{
  "num_hidden_layers": 25,
  "num_attention_heads": 3,
  "norm": "rmsnorm",
  "norm_place": "pre",
  "attn_scale": 0.0884,
  "tie_word_embeddings": true,
  "parallel_block": false,
  "init_std_qkv": 0.0181,
  "init_std_down": 0.0,
  "lr_mult_down": 2.0,
  "beta1": 0.9,
  "decay_fraction": 0.828,
  "max_seq_len": 256,
  "doc_mask": true
}
MLP neurons of a small language model. Each row is named by its layer, matrix (gate and up: input weights) and neuron, and shows model dimensions 256-319. Each number is 50 + 10 x the weight over its row's rms, rounded and kept within 0 to 99. A neuron's up and down rows have the sign that makes its largest values positive.
After each neuron's rows, "fires on" lists the tokens most often at its 100 highest values on Wikipedia text that the model never trained on; "fires after" lists the tokens most often just before its 100 highest values on Wikipedia text that the model never trained on. A number after a token or word is its count.

L2.gate602:48 67 51 30 34 43 51 42 44 49 46 39 49 41 48 63 27 46 42 41 47 35 61 46 75 39 59 39 56 62 37 46 58 53 52 56 44 59 55 45 44 58 42 64 48 54 48 67 45 46 42 52 43 48 49 37 32 40 35 48 64 39 37 70
L2.up602:49 60 60 46 64 52 41 48 53 48 51 45 59 54 37 54 46 35 52 51 51 54 46 45 52 46 53 51 60 59 57 40 55 57 32 41 36 61 58 29 44 53 63 36 56 55 60 29 52 56 50 71 61 50 50 48 59 46 50 62 45 39 54 58
fires on: "==" 96, " ==" 4
fires after: "\n" 44, " career" 6

L5.gate97:57 65 47 39 49 43 33 64 51 43 60 62 61 61 41 59 33 64 46 45 48 69 61 65 53 52 52 53 54 35 46 51 38 53 50 35 62 65 46 57 56 50 54 72 58 46 53 47 48 46 54 60 57 47 49 64 39 59 36 40 39 64 56 44
L5.up97:50 52 49 39 52 67 46 54 52 49 35 43 41 28 36 57 69 58 33 42 44 47 61 34 54 54 47 49 50 63 36 46 56 53 59 24 64 65 39 46 53 56 33 70 58 50 46 53 34 40 51 61 49 51 47 39 60 54 57 64 57 45 65 34
fires on: "\"" 27, "the" 15, " \"" 14, "U" 12, "F" 5
fires after: "\n" 34, " (" 15, " \"" 15, " |" 14, "(" 4

L5.gate677:57 40 52 65 65 40 55 37 46 51 55 50 55 52 60 51 69 47 44 31 40 62 38 56 29 43 61 55 50 55 60 51 40 50 54 51 52 70 49 64 44 58 58 48 74 28 62 52 42 63 55 75 57 53 55 52 45 50 56 58 66 67 54 57
L5.up677:55 48 42 52 43 74 64 48 70 50 63 40 58 63 51 52 49 60 40 48 42 47 54 38 31 47 43 57 45 51 41 60 55 39 37 46 49 54 55 62 32 67 43 46 26 51 52 51 49 44 56 46 51 44 55 61 46 54 48 38 49 51 53 41
fires on: "p" 24, " medal" 16, "up" 8, "s" 5
fires after: "-" 38, "–" 10, " (" 9, " Gold" 6, " Silver" 5, " Bronze" 4

L15.gate592:44 42 43 57 58 54 48 55 44 44 67 54 56 55 35 49 67 49 34 40 38 42 52 47 55 54 38 44 50 62 50 49 39 45 40 38 35 70 42 39 58 54 57 61 58 42 53 45 44 43 50 79 46 46 60 65 47 69 47 59 43 54 28 61
L15.up592:61 41 55 48 30 74 57 37 47 41 41 39 42 56 45 53 61 68 62 52 53 44 32 53 33 54 38 20 53 52 54 52 49 62 54 53 45 36 50 49 32 56 40 52 39 40 82 58 65 44 53 54 69 52 54 41 59 34 59 50 57 62 34 54
fires on: "\n" 70, "—" 5, ")." 4
fires after: "." 47, " ==" 5, " =" 5, "-" 4

L2.gate337:54 56 54 51 34 47 37 41 46 61 53 38 45 49 39 52 64 46 52 59 51 33 42 69 39 50 53 56 48 39 71 39 44 44 62 43 53 54 42 48 60 34 40 53 47 82 45 63 59 46 51 51 43 61 63 42 43 42 47 44 41 56 45 65
L2.up337:58 62 56 51 35 53 41 36 39 47 55 70 51 41 43 53 62 55 48 72 49 30 46 54 55 60 52 57 59 48 60 38 65 50 73 52 39 48 54 47 50 34 36 42 47 68 45 59 72 21 55 54 45 56 55 44 38 43 59 38 32 56 33 67
fires on: " On" 46, " on" 26, "On" 24, " Med" 4
fires after: "." 29, "\n" 22, "," 6, "'" 4

L5.gate159:45 56 63 53 49 47 44 34 40 42 37 46 43 42 49 47 48 57 39 38 24 47 39 34 53 41 61 36 51 59 37 40 40 36 49 52 36 64 43 48 52 70 63 46 36 55 41 62 65 39 52 65 52 63 34 51 39 43 36 46 61 45 46 34
L5.up159:46 67 44 45 51 70 59 51 64 46 57 36 53 41 46 55 72 38 45 22 59 43 41 41 40 61 61 46 37 35 42 20 39 56 53 48 41 52 39 47 50 60 60 36 39 51 30 47 33 59 31 63 42 45 19 42 62 45 58 42 31 50 42 52
fires on: " first" 28, " First" 20, " previous" 10, " next" 8, " second" 6, " also" 5
fires after: " the" 34, "The" 8, " The" 6, "-" 6, "." 5, " had" 4

L4.gate417:61 48 36 57 44 46 44 59 39 36 50 51 40 47 66 59 50 68 29 39 47 44 58 47 56 53 34 54 54 50 38 72 39 43 71 34 48 39 37 54 52 57 51 45 46 54 54 59 44 38 52 31 50 43 58 54 45 38 38 39 34 55 69 38
L4.up417:54 39 54 62 48 49 43 59 42 51 56 37 42 41 34 39 48 51 56 49 41 48 42 37 51 59 54 42 45 49 48 62 66 61 39 54 53 40 47 54 45 58 62 48 37 63 60 67 42 67 61 41 68 55 40 60 44 45 51 48 49 61 46 43
fires on: "2020" 12, "2010" 11, "2015" 10, "2007" 9, "2018" 8, "2019" 8
fires after: " (" 63, "–" 21, "-" 8, "\n" 7

L21.gate746:40 41 48 58 38 56 54 50 40 55 59 44 44 51 61 53 41 47 51 67 37 43 55 46 60 52 46 67 34 57 42 46 50 32 69 49 33 57 66 54 40 53 62 82 67 47 50 40 42 55 44 67 26 44 45 52 51 47 28 27 60 40 56 41
L21.up746:29 47 48 56 59 66 44 30 67 22 51 29 45 50 51 41 31 49 58 41 38 53 49 60 51 47 58 46 65 67 50 49 38 52 46 44 65 47 51 52 48 56 54 50 66 44 60 56 47 35 57 54 48 35 46 40 54 31 39 54 46 39 61 40
fires on: " (" 45, "\n" 41, "====" 4
fires after: "\n" 41, " Railway" 4, " Railroad" 4, " Frank" 4

L16.gate167:36 52 38 49 50 60 39 49 49 27 44 67 42 69 57 52 51 39 46 56 70 51 40 45 40 60 39 54 55 56 63 52 50 48 58 71 58 58 58 44 42 53 47 43 39 70 53 38 46 65 45 56 40 60 55 47 45 53 45 37 50 61 41 57
L16.up167:46 58 53 61 54 49 51 36 40 39 52 47 50 48 37 36 45 42 42 62 56 47 41 49 53 53 58 33 57 34 54 54 78 62 44 62 51 49 57 61 57 39 45 47 57 40 58 60 53 64 50 64 68 54 48 46 33 70 42 50 46 66 34 53
fires on: "S" 53, " N" 11, "N" 9, " NS" 5
fires after: "\n" 18, "-" 17, ";" 15, " R" 8, "==" 4

L4.gate702:49 53 45 47 31 50 46 47 62 47 32 50 84 60 54 35 51 42 46 56 33 50 27 50 42 41 57 59 46 79 59 42 56 50 48 51 52 46 64 55 62 43 29 40 61 45 52 49 50 42 36 58 45 69 32 56 58 51 49 42 44 26 34 62
L4.up702:41 48 29 50 41 49 55 46 62 57 46 46 76 60 57 37 31 61 55 52 19 44 28 49 30 53 66 53 60 71 68 43 54 52 41 47 55 54 51 45 59 48 30 49 51 42 53 47 42 49 51 57 56 63 53 57 46 43 44 49 44 34 48 50
fires on: " during" 29, "During" 11, " same" 10, " As" 10, " During" 9, " According" 9
fires after: "." 31, "\n" 25, " the" 7, "," 6

L16.gate188:46 50 70 50 41 49 58 52 63 54 54 59 41 61 40 42 54 45 36 42 48 61 34 57 54 45 57 48 69 49 60 62 58 44 35 48 43 56 59 42 53 47 28 36 43 46 54 59 59 52 66 58 65 60 50 56 37 58 70 81 47 57 43 51
L16.up188:39 46 61 64 49 56 54 61 68 40 62 53 52 70 65 63 40 57 35 43 63 55 37 47 27 53 41 53 52 35 50 43 52 52 39 37 49 34 33 41 52 56 35 60 53 62 72 60 43 56 48 38 54 46 51 63 56 51 55 57 55 54 29 63
fires on: "\n" 67, " ===" 15, " ==" 6, "===" 5
fires after: " =" 51

L2.gate312:41 46 44 35 48 42 37 47 61 56 44 58 43 47 45 55 57 31 54 57 42 47 46 53 50 49 36 62 37 38 54 53 48 46 51 43 44 35 49 41 40 59 59 40 40 40 34 66 72 45 52 66 67 48 61 46 49 37 48 33 51 56 53 47
L2.up312:59 50 48 48 39 57 43 53 65 87 26 39 52 57 66 63 65 60 42 58 59 55 47 48 45 45 52 56 40 37 34 59 33 66 55 52 45 42 55 32 47 58 50 40 40 55 32 51 58 65 45 47 49 46 64 38 48 43 52 45 58 73 55 58
fires on: " city" 21, " country" 16, " world" 15, " region" 10, " nation" 9, " air" 9
fires after: " the" 59, " |" 4

L4.gate666:42 56 47 52 64 52 55 69 44 53 52 57 51 39 60 48 31 63 44 43 31 54 43 41 47 54 48 55 30 41 53 48 60 48 43 50 43 59 44 49 50 36 44 55 42 56 57 54 58 34 62 47 34 43 42 61 36 58 35 40 49 59 77 41
L4.up666:72 46 55 45 55 56 33 47 66 61 42 62 56 35 55 50 37 55 32 50 59 60 36 41 63 43 43 51 44 55 61 42 47 35 57 57 35 62 65 55 43 55 40 49 59 52 36 59 43 53 44 67 61 51 55 32 53 35 55 57 40 46 37 51
fires on: "M" 48, "I" 21, "E" 11, "O" 8, "U" 6, "F" 4
fires after: " (" 37, "-" 30, " \"" 15, "/" 4

L7.gate477:39 32 51 51 61 68 44 40 52 52 48 37 45 42 54 63 51 44 48 55 45 57 33 39 25 43 49 54 39 46 41 51 55 44 52 51 43 54 51 70 49 55 55 53 47 43 53 32 76 51 41 51 48 62 62 44 62 40 43 43 63 60 41 52
L7.up477:52 61 54 48 40 74 47 28 26 54 38 48 52 29 51 45 51 58 56 50 45 47 27 55 40 43 54 40 42 76 52 39 42 62 52 53 38 57 47 53 41 48 68 71 54 42 52 46 44 32 48 60 45 69 61 15 56 56 39 53 56 71 55 80
fires on: "===" 58, "====" 11, "V" 8, " that" 8, " whether" 4, " when" 4
fires after: "\n" 68, " noted" 4

L17.gate496:53 45 56 51 74 64 36 43 51 67 34 36 52 57 51 45 50 58 39 37 54 53 49 46 39 51 50 62 61 45 72 41 61 44 60 50 46 59 47 55 58 55 55 49 55 49 54 56 59 39 56 50 53 41 72 48 62 66 46 58 45 57 39 32
L17.up496:56 47 69 43 56 66 39 50 51 58 52 30 49 60 55 55 50 39 37 54 46 47 36 45 36 59 58 42 57 56 54 47 69 41 51 42 42 56 45 65 49 54 49 58 36 66 49 52 45 51 50 42 64 50 47 64 47 59 50 43 52 50 53 46
fires on: "A" 100
fires after: "\n" 26, " \"" 20, " (" 14, "-" 6, "X" 6

L21.gate341:64 60 57 39 40 42 62 37 60 49 38 58 58 51 47 56 53 45 58 45 62 59 45 47 57 63 60 35 42 43 55 53 63 58 48 60 27 44 49 63 44 55 47 46 51 46 51 52 58 43 66 55 40 26 58 56 40 57 47 43 59 32 40 62
L21.up341:59 63 63 46 60 46 43 36 56 56 50 42 57 57 35 53 50 49 60 32 77 39 40 41 49 46 59 49 54 29 30 56 73 46 41 52 32 49 52 52 57 62 56 58 66 62 50 60 53 62 47 63 47 20 74 68 38 66 44 47 42 52 43 37
fires on: "S" 64, "s" 8
fires after: "\n" 21, "-" 19, " \"" 13, " (" 10

L15.gate734:65 63 50 51 35 64 48 52 50 55 48 52 52 42 51 56 57 33 57 45 48 43 54 54 48 40 52 63 35 62 58 63 52 59 41 57 55 59 47 56 21 45 42 59 46 47 54 67 56 59 57 49 58 46 62 42 36 53 67 48 32 57 53 52
L15.up734:43 52 36 54 55 43 46 54 43 55 54 33 43 66 54 55 52 65 34 38 51 41 53 24 58 38 68 68 61 41 39 41 45 37 45 59 38 38 60 54 65 38 48 53 50 63 41 51 34 48 37 54 56 43 51 61 39 53 41 51 48 51 29 55
fires on: "\n" 86
fires after: "\n" 93

L2.gate438:69 45 47 57 56 47 45 55 51 55 37 36 55 50 51 59 49 23 38 32 35 50 32 43 56 54 45 48 81 57 55 40 67 53 41 30 55 50 63 28 62 60 70 45 44 45 54 68 50 56 57 37 49 34 40 45 44 61 42 54 67 76 49 42
L2.up438:72 34 55 48 63 57 47 67 46 55 47 45 73 50 57 47 49 35 57 33 27 44 35 39 45 43 53 48 71 73 41 35 50 46 36 32 49 47 54 32 44 57 60 46 36 39 50 78 59 40 64 34 65 56 47 54 41 55 54 40 73 58 36 29
fires on: "P" 100
fires after: "\n" 18, "C" 13, "==" 11, " (" 7, " C" 6, " N" 6

L2.gate88:42 46 58 38 61 59 67 36 50 31 54 29 57 58 59 60 45 49 40 48 48 56 47 56 49 39 58 59 72 57 68 53 50 36 48 58 49 48 58 42 45 43 54 48 50 51 50 44 50 74 36 52 46 45 58 44 58 50 38 45 58 39 46 57
L2.up88:28 43 47 51 46 57 47 52 28 39 57 52 54 35 53 45 38 56 47 53 35 45 46 38 48 51 72 61 52 55 44 55 50 37 44 47 51 61 73 49 53 57 63 55 49 49 35 52 41 39 49 68 62 51 65 36 66 54 45 46 44 56 51 57
fires on: "===" 95
fires after: "\n" 85